python train.py --vocab_size=2205 --norm_eps=1e-06 --tie_embeddings=false --init="normal" --beta1=0.95 --final_lr_fraction=0.0 --batch_tokens=8192 --steps=12269 --dataset="wikipedia_en"
MLP neurons of a small language model. Each row is named by its layer, matrix (down: output weights) and neuron, and shows model dimensions 16-111. Each number is 128 + 32 x the weight over its row's rms, rounded and kept within 0 to 255. A neuron's up and down rows have the sign that makes its largest values positive.
A block is one neuron, or neurons of one layer that tend to fire together. After each block is what it responds to, as a language model described it from the Wikipedia text at the highest values.

L6.down14 [166  99 169 176 117 112 117  78  67 185 162 145 143  96  77 163 127 122 134  94  95 106  86 132 104 159  99 118 179 159 100 176 131  94  72 110 138  95 148 116 132 137 143 107 122 142  70 100 112  87 163 165 135  66 141 158 139 107  52 173 162 175  97 114 126 107 159 151 158 127  75 134 149  92 136 105 121 186 106 123 206 140  79 119 122 119 128 130 152 183 114 165 142 109  94 160]
L6.down113 [ 80  95 154 199 161  90 163 144  75 129 104 122 111 142 114 119 174 121 106 183 140  99  90 141 117 130 110 121  98 106 155 144 148 169 150 112 146 141  97 114 156 115 127  63 158 211 172 120  65  86  69 163 156 118 123 156 103 139  95 158 185 115 112  89  96 170 166  75 121 107 143  98 181 129 128 110 132 118 139 173 130 131  89 162 150  74 121 120  59 147 132  67 153  76 179 189]
L6.down117 [ 89 117 130  69 153  93 123 167 114  66 129 100 117 120 151  84  95 118 155 117 124 140 140 160 116 122 146  99 194  99 114 139 123 155 123 155 164  93 135 100  84 139 133 118 127 210  82 108 134 139 100 107 141  88 144 145 202 121 124  73 174 129 182  75 155 122  81  59  92 165 131 153 156 136 128 110  87 105 116 131  79 107 151 142 104  69 132 142  76 156 116 108 124 118 197 106]
L6.down293 [144 139 104 135  69 155  89 125  82 142 127 170 113 111 133 146 155 122 137 169 114 171 117 137 151 156  98 137 121  72 171 149 155 128 122 161 138 143 129  43 147 187 171 113 116 117 123  98 105 108 101 103 126  62 111 129 132 141 132 122 195 120  80 136  87 201 131 131  78 146  83 161 161 107  95 122  92 162 142 162 138 143 160  62  78 130 158  98 213  90 144 111  62 160 164  66]
Responds to: Forms of "to be"

L10.down214 [116 117  96 192 169 121 118  90 153 185  64 131 109 149  66 128  98 165 182 166 173  90 157 158 138  82 128 128 139 139 158 157 143 135 220 110 158 133 177 182 110 197 140 213 112 145 115 215 133 161 111 100 154 117 107 132 133 114 120 103 126 113 116 159 177  94 111 126 154 126 163  80  84  89 139 116 177 153 127 128 196 142 156 141 112 132 160 139 132 180 117 164  98 131 142  88]
Responds to: Wiki section heading markers

L6.down86 [143 156 137  90 123  88  88 146  62 130  86 184 143 121 107 174 122  97 127 162  99  85 146 101  72 120  80 207 141  73 194 129 114 174 122 117  54 144  78 161 166 168 128 105 115 120  96 148 130 183 131 130 132  90 161 143  99  79 123 145 109 135  99 127 138 112 100 107 159 130 155 142 158 111 112 118 104  92  96 112 130 136 185 150 164 139 183 151 132 179 103 169 160 106 183  88]
L6.down109 [198 106 153 158 190 171 116 133 118 149 133 133  92 125  65 101 127 106 131 124 126  68 177 142 114  58 102  92 129 124 143  97 160 105 171 139 147 109 112 101 156 164 104  99 133 207 133 162 138  95 120  75 147 119  91 140 145 148 166 116 140  89  95 106  87 155 112  57 150 133  91 112 149 125  72  47 193 154 197  93 125 106 134 150 163 161 142  64  81 151 117 149 124 127 103 164]
L6.down118 [173 115 149 106 126 162 128 142 142  98 100 129  98 112 158  94 133 150 112 144  86   9 150 112  98 111 109 145 159  47 107  90 124 129 105 130 126 161 134 171  84 184 105 104 127 142 138  67 148 211 128 100 131 100 156 139 118  88 112 111 144 158 162 204 104  62 147 128 105 112 168  95 138 193  70  91 139 142 115 152 148 122  81 114 120 163 194 186 129 141 151  81 132 120 106 158]
L6.down213 [119 157 136 144 181 149 134  93 126  66 156 117 179 140 133 134 108 144 172 147 162 102 149  93  94 121  48 121 165 188 152 146 120 126 119 125 141 146 103 144  77 105 106 136 107 110 100 135 135  79  87 127 186 130 106 157 110 184 128 151 158  74 110 142 146 177 162  59  91 142 137 105 157 186 151 133  90 166 131 197 163 179  95 109 151 152 195 134  89 161  86 118 101 163  84  99]
Responds to: Wiki section heading markers

L4.down30 [ 77 133 171 179  85 160 156 122 104 112 131 162 178 139  73 150 107  99 184 104  99 138 143 152 102 124 122 136 115 172 116 116 120 115 125  80 173 137 145 116 150 166 147 158 139 139  90 158 110 122 108 131 104 148  89 144 120 126  98 183 127 132 111 171  95 183 177 136  67 185 159 142 141 113  93 121 142  91 138 137 110 135 106 115 134 151 187 133 100 177 133 116 121 121 100 106]
L4.down35 [ 85  73 160 140 123  93  86  93  90 114 177 175 136 101 142 169 166 151 123 122 139 114 132 119  88 138 111 160  86  99 175 149 150 101 174 135 205 195  67 117 140 255 132 128 101 192  95 173 106 129  78 118 169  68 158 148 129 125  97 124 140 116 185 102 113 187 135  86 129 138 127 150 140  83 100  98  82 124 109 179  89 149 122 193 175  98 140 127 142 140  96  95 116 126 110 130]
L4.down63 [116 197  81 133 133 129 161 121  67  93 108  91 208 105 162  98 138 122 161 110 104 155 107 131 160 167 125 100 189 133  97 121  84 171 121 106 185 102 139  73 120 143 184 151 114 115 121 143 118 132 158 144 125 112 118 154 133 158  69 108 128 108 133 152  88  95 129  96 143 175 122 152 138 178 150 106 155 147 204 131 148 124  77 156 123 126  70  92 109  94  75 102 123 182 128 114]
L4.down67 [104 122 104 104 137 125 156 156 152 126 159 154 174 151  99 132  93 112 148 121 120 124 116 173 190 133 100 142 106  66  98 157 138 112 230 125 131  87  73 109 154 141 139 174 132  90  84 123 151  37 135  90 159 112  80 156 143 127  86 115 106 125  89 167 107 108 147 117  78 145 165  83 177 136 102 115 163  95 149 114  79 115 132 147 153 172 130 105 116 146  72 167 175 153 129 128]
L4.down91 [143 164 119 158 142 121 134 177  91 139 129 202  97  91 162 137 128 116 152  99 159 148 124 134 102 146 148  90 126 182  93 156  89 172 100 184 229 168 121 118 153  99 117 128 130 150 111 129 123 123  92 159  91  42  77 143  89 164 118 174 121 152 106 163 193 119 161 155 136 135  84 155 184  67  77 114 116  90 167 164 118 163  82 163 116 102  93 155 142 107 145 157 144  79  90 121]
L4.down107 [117 119  81 127 147 118 133 154 123 156 155 112 133 145 206 163 131 146 128 140 109 158 135 136  81 140 125  93 176  91 159 172 116 125 107  90  98 132  97 114 192 123 152  75 145 167 142 149 167 103  49 139 108 166 166 127 159 102 117 103 129 123 198 148 135 154 166 138  80 116 147  89 124 138 145 187  86 180  94 103  52 237 179 206 159  91 138 150 165 152 101  88  78 136 171 109]
L4.down183 [112  57  82 110 163  94 162 143  98 118  33  78 111  50 138 152 141 141 111 148 169 116 151 163  91  92 121 143 126 168  92 143 115 131 183 123 161 141 103 111 147 185 141  87 150 160 125 158 147 173 106 135 175  80 126 147  42 105 140 202 151  97 133 151 171 111 161 133 101  72  83 166 123  99 159 116  90 161 219 161 105 110  57 142 118  94 162 114 159 139 100  63 124 176 149 154]
L4.down192 [104  97 138 150 116 126 115 139 166  75 130 169 147  83 135 135 183 149 155 122 124 101 114 119 144 116  85 116 130  48 184 119 123 144 140 138  92 127 143 213  72 100 152 160 129  71  93 132 123 127 129 125  93 105 120 186 172 138  88  98 149 179  70  93 119 160 112 115 182 110 167 125  81 199 114 148 162 182 125 132 125 113  83 153 137 123 104 139  88 138 126 162 116 100 126 140]
L4.down206 [ 68  81 150  86  83 127 129 150 134 105 179 101  87  93 151 136 171 102  83  61 118  99 147 152 127 119 123 126 105 100  90  86 144  51 110 155 217 107  63 165 121 106  92 128  95 140 108 129 110  53 112  92 154 170 159 116 166  91 149  82 124 102 196  89 119 111 134  87  69  95 133 174  98  91 102  90 143 163 131 163 147 151 106 113 123 135 182 148  86  97 185 154  75 171 109 213]
L4.down208 [ 79 106 124 154 176 179 105 130  92  70  21  78 132  83 134 157 114 105  88 125 162 120 125  83 114 109  77  89 136 149 123 141 166  88 145  95 156 109 105 128 155 127  82  83  90 148 125 103 133 125  97 104  88 127 116 182  82 133 118 138 115 108 135 114 104 134 130  79 100 113 104 136 191  79 145 144 166  90 178 159 138 124 120 128 116 132 130 153 100 154 124 130 198 161 138 106]
L4.down242 [121 101 105 114  85  83 122 119  91 126 157 123 168  55 129  75 142 107 100 114  97 114 105 109 146 166  96 131 131 157  82 139 124  97 102  86 196 122 138 118 110 167 119 137 108  99 105 122 141 209 103 149 167  74  82 113  52 147 129 115  82 130 153 116 127 136 107  82 174  90 140 163 122  62 117 114  99 114 129  90 140 100  94 117 177 118 195 123 126 159  97 148 101 146 130 161]
L4.down275 [ 94 115 103 111  72 133 183 134  94 143  80 161  88 108 201 101 153 108 134  69 153  89 144  73  87 135 213  95  56 128 107 163 182  92  91 147 150 186 145 144 111 159 104  88 143  81 174 191 112  81 103 130 190 117 124 126 108 160 134 157 174 141 108 188  90 104 102 116 150 122 186  90 154 112 130  85 165 120  68 158 108 106 106 168  91 146  86 179 125 119 126 167 114 139 167 180]
L4.down295 [116 138 132 151 128 153 115 117 111 144 108 148 162 105 149 166 135 138 133  85 129 120  90 107 167 117 140 159  70  12 198 149 107 112 165 133 168 131 154 133 151 195 191 123 159  72 143  75 123 142  78  93  99  79 123 112 145 125 109 127 103 117 122 146 115 154 139 125 145 116 166 110 158 110 117 111  81 154 132 135 150 123 125 150 151  98  49 117 135 124 128 126  95 111 166 159]
L4.down296 [101  84  81 123 154 150 101 139 119 122  79 154  69 144  90  88  98  81 127  93 112 114 157 151 177 130 168 131 133 162  89 131 114 168  52 125 113 163  82  90 125 106 150 153 125 155 142 112  49 182 104 117 103 113 143 156  87 171 124  98 127 140 119 100 119 118 107 118  98  53 134 183 123 164 145 116 116 105 134 181  81 136 144  99 155 123 144 116 159 133 147 150 139  46 170 199]
L4.down298 [180  76 149 147 100 166 126 103  93  95 128 123 120 100 134 101  75 156 172  83 174 134 115  66 111 108 127  68  78 102 150 124 106 129 125 149 146 115  95 140 165 105 174 186 124 125 146 150 155 130 100 157 164 156  92 142 140 112  51 165 143 143 137 115 108 162  96  93 178 198  79 132 117 108 164 134  77  84 201  98 113 172 111 111 120 109 185 135 125 101  90 134 145 115 139 102]
L4.down307 [122 108 117 140 105 166  93  84 108  90  64 165 108 168  75 146 151 114 194 116 177 122 117 107 112 111 137 132 160  75  93 123 116 127 165  71 114 161  45 121 120  72 123 142 132 113 118 141 150  91  65 189 117 119 124 155 127 147 105 120 102 201 133  88 107 114 177 117  79 115 128 105 175 111  75 173 136  79  98 159  81 157 110 150 121 120  86 107  52 130 140 124 117 122 192 167]
Responds to: Auxiliary "been" and ordinals

L6.down17 [113  95 163 124 140 124 134 155 156 117  97 162 157 146 123 179 183 126  57  94 123 145 136 114 144 148  81 145 147 165 120  82 121  97 152 129 105 141  65 140 119 187 139  90  75  72 161 133 164 207 130  92 197 146 145 157 104 179 108 120 129 126  98 140  94  81  36 102  99 157 134  89  82 131 107  65  89  66 176  72 148 176 159 124 173 183 152 109 110  35 151 114 101 126 123 144]
L6.down41 [117 140 129 175  87  77 119  77 128 143 183 102 207  96 186 129 110  82 111 166 158 107 143 141 127 110 102 128  85  76 147 104 126 197 124  85 176 155  54  82 137 205 161 135 139 134 143  89 127 138  74 151 169 159 152 102 164 116  98  93 134 150 134 162 121 150 126 155 118 165 123  60 140 142 104 105  69 108  79 105  85  81 100  94 105 103 120  72 137  89 137 122 134 101 175 163]
L6.down88 [162 140 159  77  79 159  92 154  59 122 116 157 120 137  71 142 145 158 110 115 141 117 188 122 108 140  94 117 140 139  85  66 151 142 139 109 192 186 163 104 150 129 121 217 133 155 107 154 114 156 112 111 101  88 140 177 185 117  94 128  92 101  83 134 142 164 152  95  84 130 106 168 137  94 155 120 148 213 131 101  98 134 118 111 118 133 102 151 154 104 166  95 114 106 108 130]
L6.down180 [ 72 108 105  96 161 162 143 165 126  94 121 132 132 132 110 124  95 118 168 103 154  89 130 113 153 100  78  69 131 158  49  97 155 132 125  70 155  95 128 150 108  67 111 181 142  50 102 158 186 134  88 113 157 180 148 131 117 150  91 114 151 144 125  94 115 173 127  87 147 156 107 121 145 131 152  77 130 120  93  78 145 110 149 152 113  83 148  74 121 116 121 149  92 128  76  99]
Responds to: Connective adverbs and "well"

L10.down234 [124 152  94 127  86  63  74 134 140 182 197 154 118 120  93  80 180  69 115 106 132 191 114 100 118 151 117 138  84 123  78 133 148  91  72  65 161 161 118 140 110 131 195 111 183 144 112 104  80 154 127 117  79 153 141 148 117 153 145 146 164 110  88 207 145 150 139  90 112 159 167 151 127  81 117 126 109 122 177 134 136  94 172  98 113 134 114 120 148  93 183 126 123  97  92 137]
Responds to: Main verb after subject

L4.down7 [145 113 120 140  88 126  43  81 131 152 152 138 124  84 197 144 127 179 128  83 166  81 116 118 101 140 151 135 167 142 136  95 165 147 112 119 108  92 101  87 125 153 164 160 128 105 101 104 148 122 112 108 133 114 125 129 107 137 100  91  70  92  89  77  57 103  85  84 179 147 126  95 162 146 146 101  77 128 100  87 202 154 155  98 111 115 118 169 134 108 168 151 121 142 123 148]
L4.down43 [120  82  93  86 119 125 108 138 164 132 160 174 108  91 157 112 130 148 133 129 117 131 162 179  99 104  97 147  88 125  82 117 129 135 105 137 146 109  67 115 107 165  96 170 137 123 194  95 171 112 151 111 115 149 120 127 165 168  76 159 159  39  92 121 138 136 137 122 136 174  57 147 120 130 139 138 162 152 141 128 156 119 144 152 106 124 163 172 131  77 116 137 159 197  75 126]
L4.down47 [143 223 173 114 113  85 166 161 119 118 143 113 146 118 125 136 142 189  77 150 156 141  96  89  88 131 107 110  94  60 160 144 170 154 156 108 162 113 104  85  96 117  63 126 121  65 116 121 103  99 152 130  93 127 140 120 147  89 132 122 115 128  62 139 101 165 176  74 107  85 186 104 172 126 131 146 137 143 138 145 108 169 157 145 115  79 134 215  85 105  85  92 143 132  84 128]
L4.down94 [181 138 134 165 137 150 153 108 169 144 168  97 119 157 115 134 122  78  69 121  74 186 132 162 134  91  72 120 187  74 131  78  63 131 112 145 100 127 113 125 111 189 100 111 144 107 149 150 102 155 100 184 133  90 127 134 120 129 166 178 179 131 151 135  72 162 132 115 129 101 150 104 138  23 110 120 115 179  76 144  83 118 107 120 139 137 121  51 107 148  96 106 172  99 141 170]
L4.down124 [119  88 119 131 129 148 173 175  84 127  96 115 102 125 130 123 120 131 178 190 106 158 123 163  89 161 130 106 129 153 125  87 109  33 118 158 155 115 103 135 198 166 100  85 164 194 158 138 102 145 147 118 137 132 151  67 152 165  84 135 123 135 138 196 135 100 124 218 112  52 107 123 125 139  78 101  98 151 136  79  98 156 120 107  98 149 145 136 117 159 148 127  79 136  97 187]
L4.down132 [150 115 137 157 132  88 140 123  57 112 150  93 144  73 146 123 132 173 147 178 148 103 135 125 145 211 102 103  86 125  84 142 122  88  89 110 136 123 156 100  92 140 114 141 182 103 146 120 132 102 124 123 134 125 101 155  94 122  98 104 132  96 139 135  64  95 192 155  88 167 179 139 148 160 120 130 112 110  89 213  55 174 149 133 147 154 142 116 138  41 108 119 142 162 130 101]
L4.down135 [136 174 140 155  82 151 157  80 138 163 106 121 136 109 140 174 172  95 106 116 125 120 161 147  67 161  84 128 134 126 214 176 131 119 158 169 140 180  83 122 162 154 108 109 107  69 169  93  50 137 149  90 132 109 189 163 177 114 112 154 120 130 115  80 120 111 124 130 114 114 102 177 140 121 188 144  80 132 162 130 102 110 103 185 132 139 114 113  66 158 149  86  96 153 121 194]
L4.down174 [107 112 139 137 182 136 102  83 109 184 103 128 163  52 170 150 143 157 136 177 124 191 119 127 107 154  56 164 131 140 125 120  80 179 163 134 119 159 125  99 183 135 115 123 141 134 171  76 169 150 120 137 122 173 118 142  98 158 102 113 156 105 162 150 110 167  72 129 128  74  70  90 107 157 121 128 124 180 102 198  85 163  62 151 125  90 188 143  89 156 122  71  87 131  99  79]
L4.down177 [132  92 103 147 153 131 142 131  95 170 104  91 129  97 153 132 135 142 167 153 157  88 138 115 166 115  98 134 107 115 112 182 160 166  98  74 170 161 200  95 178 156 190  64  67 109 132  67 110  92 131 134 153 117 138 155 163 113 141 127  99 147 157 151 127 149 103 158 119 199 191 108 115 164 126  84  96 157 181 154  74 125 151 128 163 144 180 125 102 162 121 161 170 193  73 186]
L4.down243 [111 107 141  94 145 141 162 122  48 155 118 183 141 134 155 104 155 162  95 136 117 182 171  74 104 105  39 100 117 116 145 130 141  68  60 160 148 187 140 104 142 132 123 145 105 137 113  97 147 113 117  85 168 133 179 168 122 216 118 120 129 128 169 111 156 104  99 127 144  79 121 157 112 170  80 150  77 111 130  69 142 143 185 114  91  95 136 175  99 106 173 122 173  98 123  94]
L4.down254 [111  76 179 151  93 119 208 104 146 111 145 115  85  73 152 159 158 144 150  63  88  83 132 131 188 147 168 181 146 239 109 117 137 139  82 180 116 157 128  84 110 122  81 111  87 193 124 117 108 142  98 158 114 137  45 156 121 104 110 102 112 141 155 115 136 136 139 112 121 137  88  94 149 105  94 110  51 137  87 147 114 145 176 150 140 114 112 120 132 155 147 170 153 148 169 128]
L4.down261 [126 147 171 120 129 133 119 109  98 223 113 104 166  61 124  97 156 129  94 144 112  80 151 137 139 161 118  91 115 118 109  54 105 103 124 181 125 144  78  81  95 114 133 132 130  93  77 120 107 126 117 174  91 142 112 107 197 143  70  98 129 142 145  67 155 124  95 154 162 123 145 155 130 141 185  95 115 144 102  75 180 129  78 103  34 139  61 155 170 148 114  95 149 152 122 105]
L4.down271 [153 169 149 110 182 143 175 174 255 165 134 128 114 153 105 112 162 201 141 135 103 140 110 153 132  88 155 116  19 101 107 119 126 132 129 149 205 139 109 119 161 134 128 147 109 165 154 102 156 114 115  79 127 118 144 102 124 131 120 164 125 152 123 152 145  76 196  96 105 127 140 100  73 112 123  80 142 153 152 115 149 146 146 127 122 100 121 118 128 137 124 180 109 144 154 128]
L4.down279 [ 85 196 111 114 221 133 170 192 119 147  90 176 137  84 176 108 141 151 165 147 122 145  95 118  87 123 160 142 175 166  97 150 124 132 151 111 161 134 106 108 144 180 122 112 132  98 144 114 140 101 147  92 146 141 127  88 153  91 148 187  90 154 137 131 132 115 139 103 146 129 106 157 141 170 139 165 131 127 158 146 132  81 100  81 183 183 203 200 119 151 144 124 155 183 138 111]
L4.down300 [151  65 168 125 144 110  88 129 120 141 135 154 140 131 121 140 135 121  50 118 118 104 169  93 116 116  89 157 180 176  55  98 101 135 133 120 113 149 172 115 164 119 150 109 143  98  64 127 130  73 110 126 159 124 109 114 112 116  98 142 123 149 169 113 106 167 159 117 138 137 168 122  96 123 116  87 150 159 133 144 133 113 105  81 103 126 195 138 105 126 132 159 173  97  93 137]
L4.down302 [135 145  73 163 126 127 180 129 162 140 161 122 125 141 133 136 121 137 103 144 162 158 126 132 128 173 114  51  93 134  56  89 164 165 124 130 123  87  89  67 148 204  39 115 157  89 161 111 131  95 115 175 107 116 115  75 150 161  86 113  77  76 193 109  79 119  76 149 170  70 143 131 107 145 119  96 144 142 168 159 126 123 154 118 128 158 153 123  75  78 128 128  68 141 137 170]
Responds to: "well" in "as well as"

L10.down182 [109 156 132 128 180 124 168 162 129 145 101  52 120 138 190  99 149 142 103 123 130 125 126 130 115  88 109 175  96  48 159 136 136 182 153 156 150  62 109 108 127 109 158 152  49  73 124 130 118 126 122  93 162 169  95 114  98 146 177 117 135 127 168 143 114 140 163  97 149  99 140 157 175 201 108 154 162  59 156 101 176 113 144 104 137  55 140 101 146 134 135 138 114 120 129 124]
Responds to: Year century prefix

L4.down15 [ 80 149  86 159 145 145 139 153 105 121  78 177 154 150 130 112 150 117 181  65 151 122 166  98 130 160 177  90 127 128  98 124 121 113  74 117 191 113 138 172 163 132  61  99 144 196 105 100 181  85  64  93 125 112 122 111 155 125 125 200 208  71 105 177 117 219 145  95 121 148 116 112 139 127 137 107 107 144 113 181  96 122 112 113 133  93  86 117 103  50 151 134 121  58 146 132]
L4.down29 [140 132 146 133 101 122 112  84 151 140 135 123 152 122 106 197 104 144  74 151 139 185 144  54 116 140 114 154 181 103 155 171  99 215 104  88 191 135 116  94 129  76 132  95 129 107 154 117 129 166  92 128 129 122 165 141  98  88 143  99 100 189 150  97 147 206 101  75 104 148 193  82 137 143 183 115 109 133 126 112 164 111 181  82 130 112 144 107 110 153  94 106 137 136 148 127]
L4.down48 [127 126 109 152 168 135 119 157 107 120  35 125 125 131 113 123 130 119 101 130 153 102 106 135 141 126 179 172 135 118 132 109  92 132 147  65 189 102 147  91 122 106 174 118 112 181 122 116 116 120  94 124 121 136  89 118 117 117 127 157 120 187 167 128 149 175 128 133 111 141  91 120 149 134 108  96 153 160 144 164 181 124 167 132 107 119 198 102  80 220 172 134 221 175 140 154]
L4.down74 [189 134 164 149 182 122  78 128 121 132  46 159 138 128 160 127 115 129 201 161  58  98 140  93 116 123 120  98 132 226 137 144  95 157 176 120 141  97 129 149  81 148 101 110 140 147  97  77 178  92 107 136 231 100 131 104  89  68 113 152 108  77 111 146 106  98 108 154 141 166 180 137 110 169 114 105  84 145 171 126 110 142  86  39 174  83 123 161 113 117  97 161 188 144 100 108]
L4.down97 [ 99 122 126 118 137  51 105  98 120 188  81 180  84 125 146 127 161 147 113 183 119 107  86  97 148 133 164 201 148 103  99 100 174 147  74 127 204 104  97 122 104 125  98  97 123 113 158 158  96 145 123 154 162 138 183 111 164 136 126 120 107 151 164  89  79  95 102 121 158 105 111  84 180 113  96 128 148  92 167 178 103 148 172  79 156 101 136 142 114  57 167 108  84 133 130 137]
L4.down128 [137 161  91 169 110 121 101 137  99 138 114  95 101 144 122 116  98 148 134  72 168 130 139 137 198 190 107 165 111  55 119 145 138  87  41  88 228 141 119 172 121 155 114 136  96 123  92 209 133 125 147  97 150 136 167 177 127 154 124 130 136 166 180 143 110 158 115 120 158 165 106  34 174 143  94 156 162 139 148 164 125 127 174 135 137 166 162 159 112 116 108 123 150 107 121 128]
L4.down147 [154 106  89 200  81  72 112 106  82 139  55 109 143 111  99 137 103 154 142 139 135 129 109 153 179 133 123 135  85  99  96  66 156 103  88  77 167 106 111 134 192 146 106 129 136 133 114 149  86  65 116 152 158 139 160 166 130 179 117 102 164 154 100 161 105 148 167 125 120 121 142  54 120 114 110 156  97 162 149 189  56 141 194 101  91 119 140 142 182 202 106 119 133 101 152 122]
L4.down150 [ 62 170 146 102 176 103 124 121 101 160 150 148 120 192  93 151 140 110 109 161 126  93 116 147 105 151  95 155 163 161 110 153 162 128 103  98 124  85 126 166  78 135 126  72  88 123 138 140 206 104  59 134 190 125 128 117  79 124 133  73 138 115 118 198 175  94 189 120 114  75 205 145 148 168 108 139 140 172 145 116  92 122  35  71 128  89 165 149  61 157  80 140 145 102  95  98]
L4.down159 [120 142 156 123 173  60 122 117 167 128 126 128  74 126 137  97 137 185 117 125 125 106 100 156  77 136  93 112 122  71 152 173 142  90  66 129  85 126  53 109 137 112  66 133 140 102 137  97 136 152 179 110  78  92 149 171 160 115 126 146 102  77  74 160  95 123  92  49 140 125 100 109 157 159  99 162 171 114  72  95 136 121 168  93 123 137 195 162  81 159 113 100 105 147 102  82]
L4.down176 [148 202 155 130 136 106 164  63  76 162 110 126 160 116  90 130 128 126 133 159 128 114 149 118  87 185 140 145  77 155 151 155  70 145 108 124 133 101 106 110 128 133 101 102 188 150 209 144 118  69 144 152  94 132 101 224 112 135 124  95 150 139 105 131 180 193 111 109 135 172 146 116 177 159  53 180 117 160 148 189 173 180  83 145  96 142  89 125 107 192 134  65 168  97 188 140]
L4.down215 [150 100 139 208  77 138 151 127  99 122 102  73  82 122  45 118  87 118 169 113 151  78 121  76 111 109 154 116  82 118 149 135 112 173 100 127  82 116 111 140 127  95  86 121 186 167 154 100 133 190 129 157 104 121 164 167 113  74 125 129  93 128 162 182 105 154  89 188 179 140  91 132 144  96  95 102  88  65 152 146  91  86  63 200 118 160 129 124 125  92  94 151 171 115 147 131]
L4.down233 [111 189 100 136 109 154 125  94 163 128  54 123 111 159 180 110 112 110 153 122 158 114 142  85 157  79  95 129 113 173 150 171  80 146  98 117  62  77 153 174 148 162 123  99 164  84 119 114 102 155  45 134  77  94  69 109 120 126 162 112 179 184 190 163 126 112 140 124 101 167 123  85 132 170  78 162 151 160 102 121 134 132  62 101 114 113  76 112  77 147 107 145 125 114 163 114]
L4.down246 [186  95 137 155 156  77 161  98 126 102 124 116 145  93 126 124 143 154 154 164 116  69 101 126 123 141 197 114 157 114 113  87 134 199 163 145  96 112 145 141  73 232 121 151 216  83 158 101 129 148 176 138 138 137 134 138 101  31 124 143 145 108  45 178 137 156 175  99 151 167 176 177  87 174 119  89 110 174 149 116  84 155 136 121  97 153 203 133 131 143 109 122 134  60 120 127]
L4.down257 [149 116 126  77 151 123 111 153 132 125 118 122 124 121 124 180  75 138 192  82 109  82 125 101 113 143 152 117  78 147 115  76  80 164 113 140 155 122 111 180  72 165 145 110 148 100 147 177 203 105 140  89 172 152 112 149 157 124 137 160 122 161 109 133 102  97 185 126 182 140 110 142  96 155  90 100 134  97 130 150 109 122 144  96  85 141 131 154 107 170 109  42 202 125 115  73]
L4.down283 [118 191 133  73 171 107 165 126 124 151 116 120 139 105 144  89 184 117 182 198 178 138  59 158 179 155 142 113 150 132 120 119 104 122  83 136 142  79 109 138 189 130 176  72 163 133 120 121 108 173 142 142 196 147 108 120 158 164  59 123 142 173 108  89 120  90 138 184 126 127 190 166 157 149  82  98 106  93  90  98 138 122 137  92 134 117 144 164 141 139 120  87 147 140 109 114]
L4.down315 [150 114 153 182 153 115 124 105 101 155 127 138 151 132 105 120 173 113 182 111  94 133 156 183 132 126 139 133 135  67 166 126 161 146  69 117 178  83 159 188 108  74 104  82 116 132 164 126  89 139 100 172 133 120 129 161 111 191  82 129 127  99 182 199 124 142 134 151 153 138 188 130 164 125  66 156 118 100  83 135 170 127 117 143 138  62 152 142  68 160 111 144  79 146 178 140]
Responds to: Section headings, possessive pronouns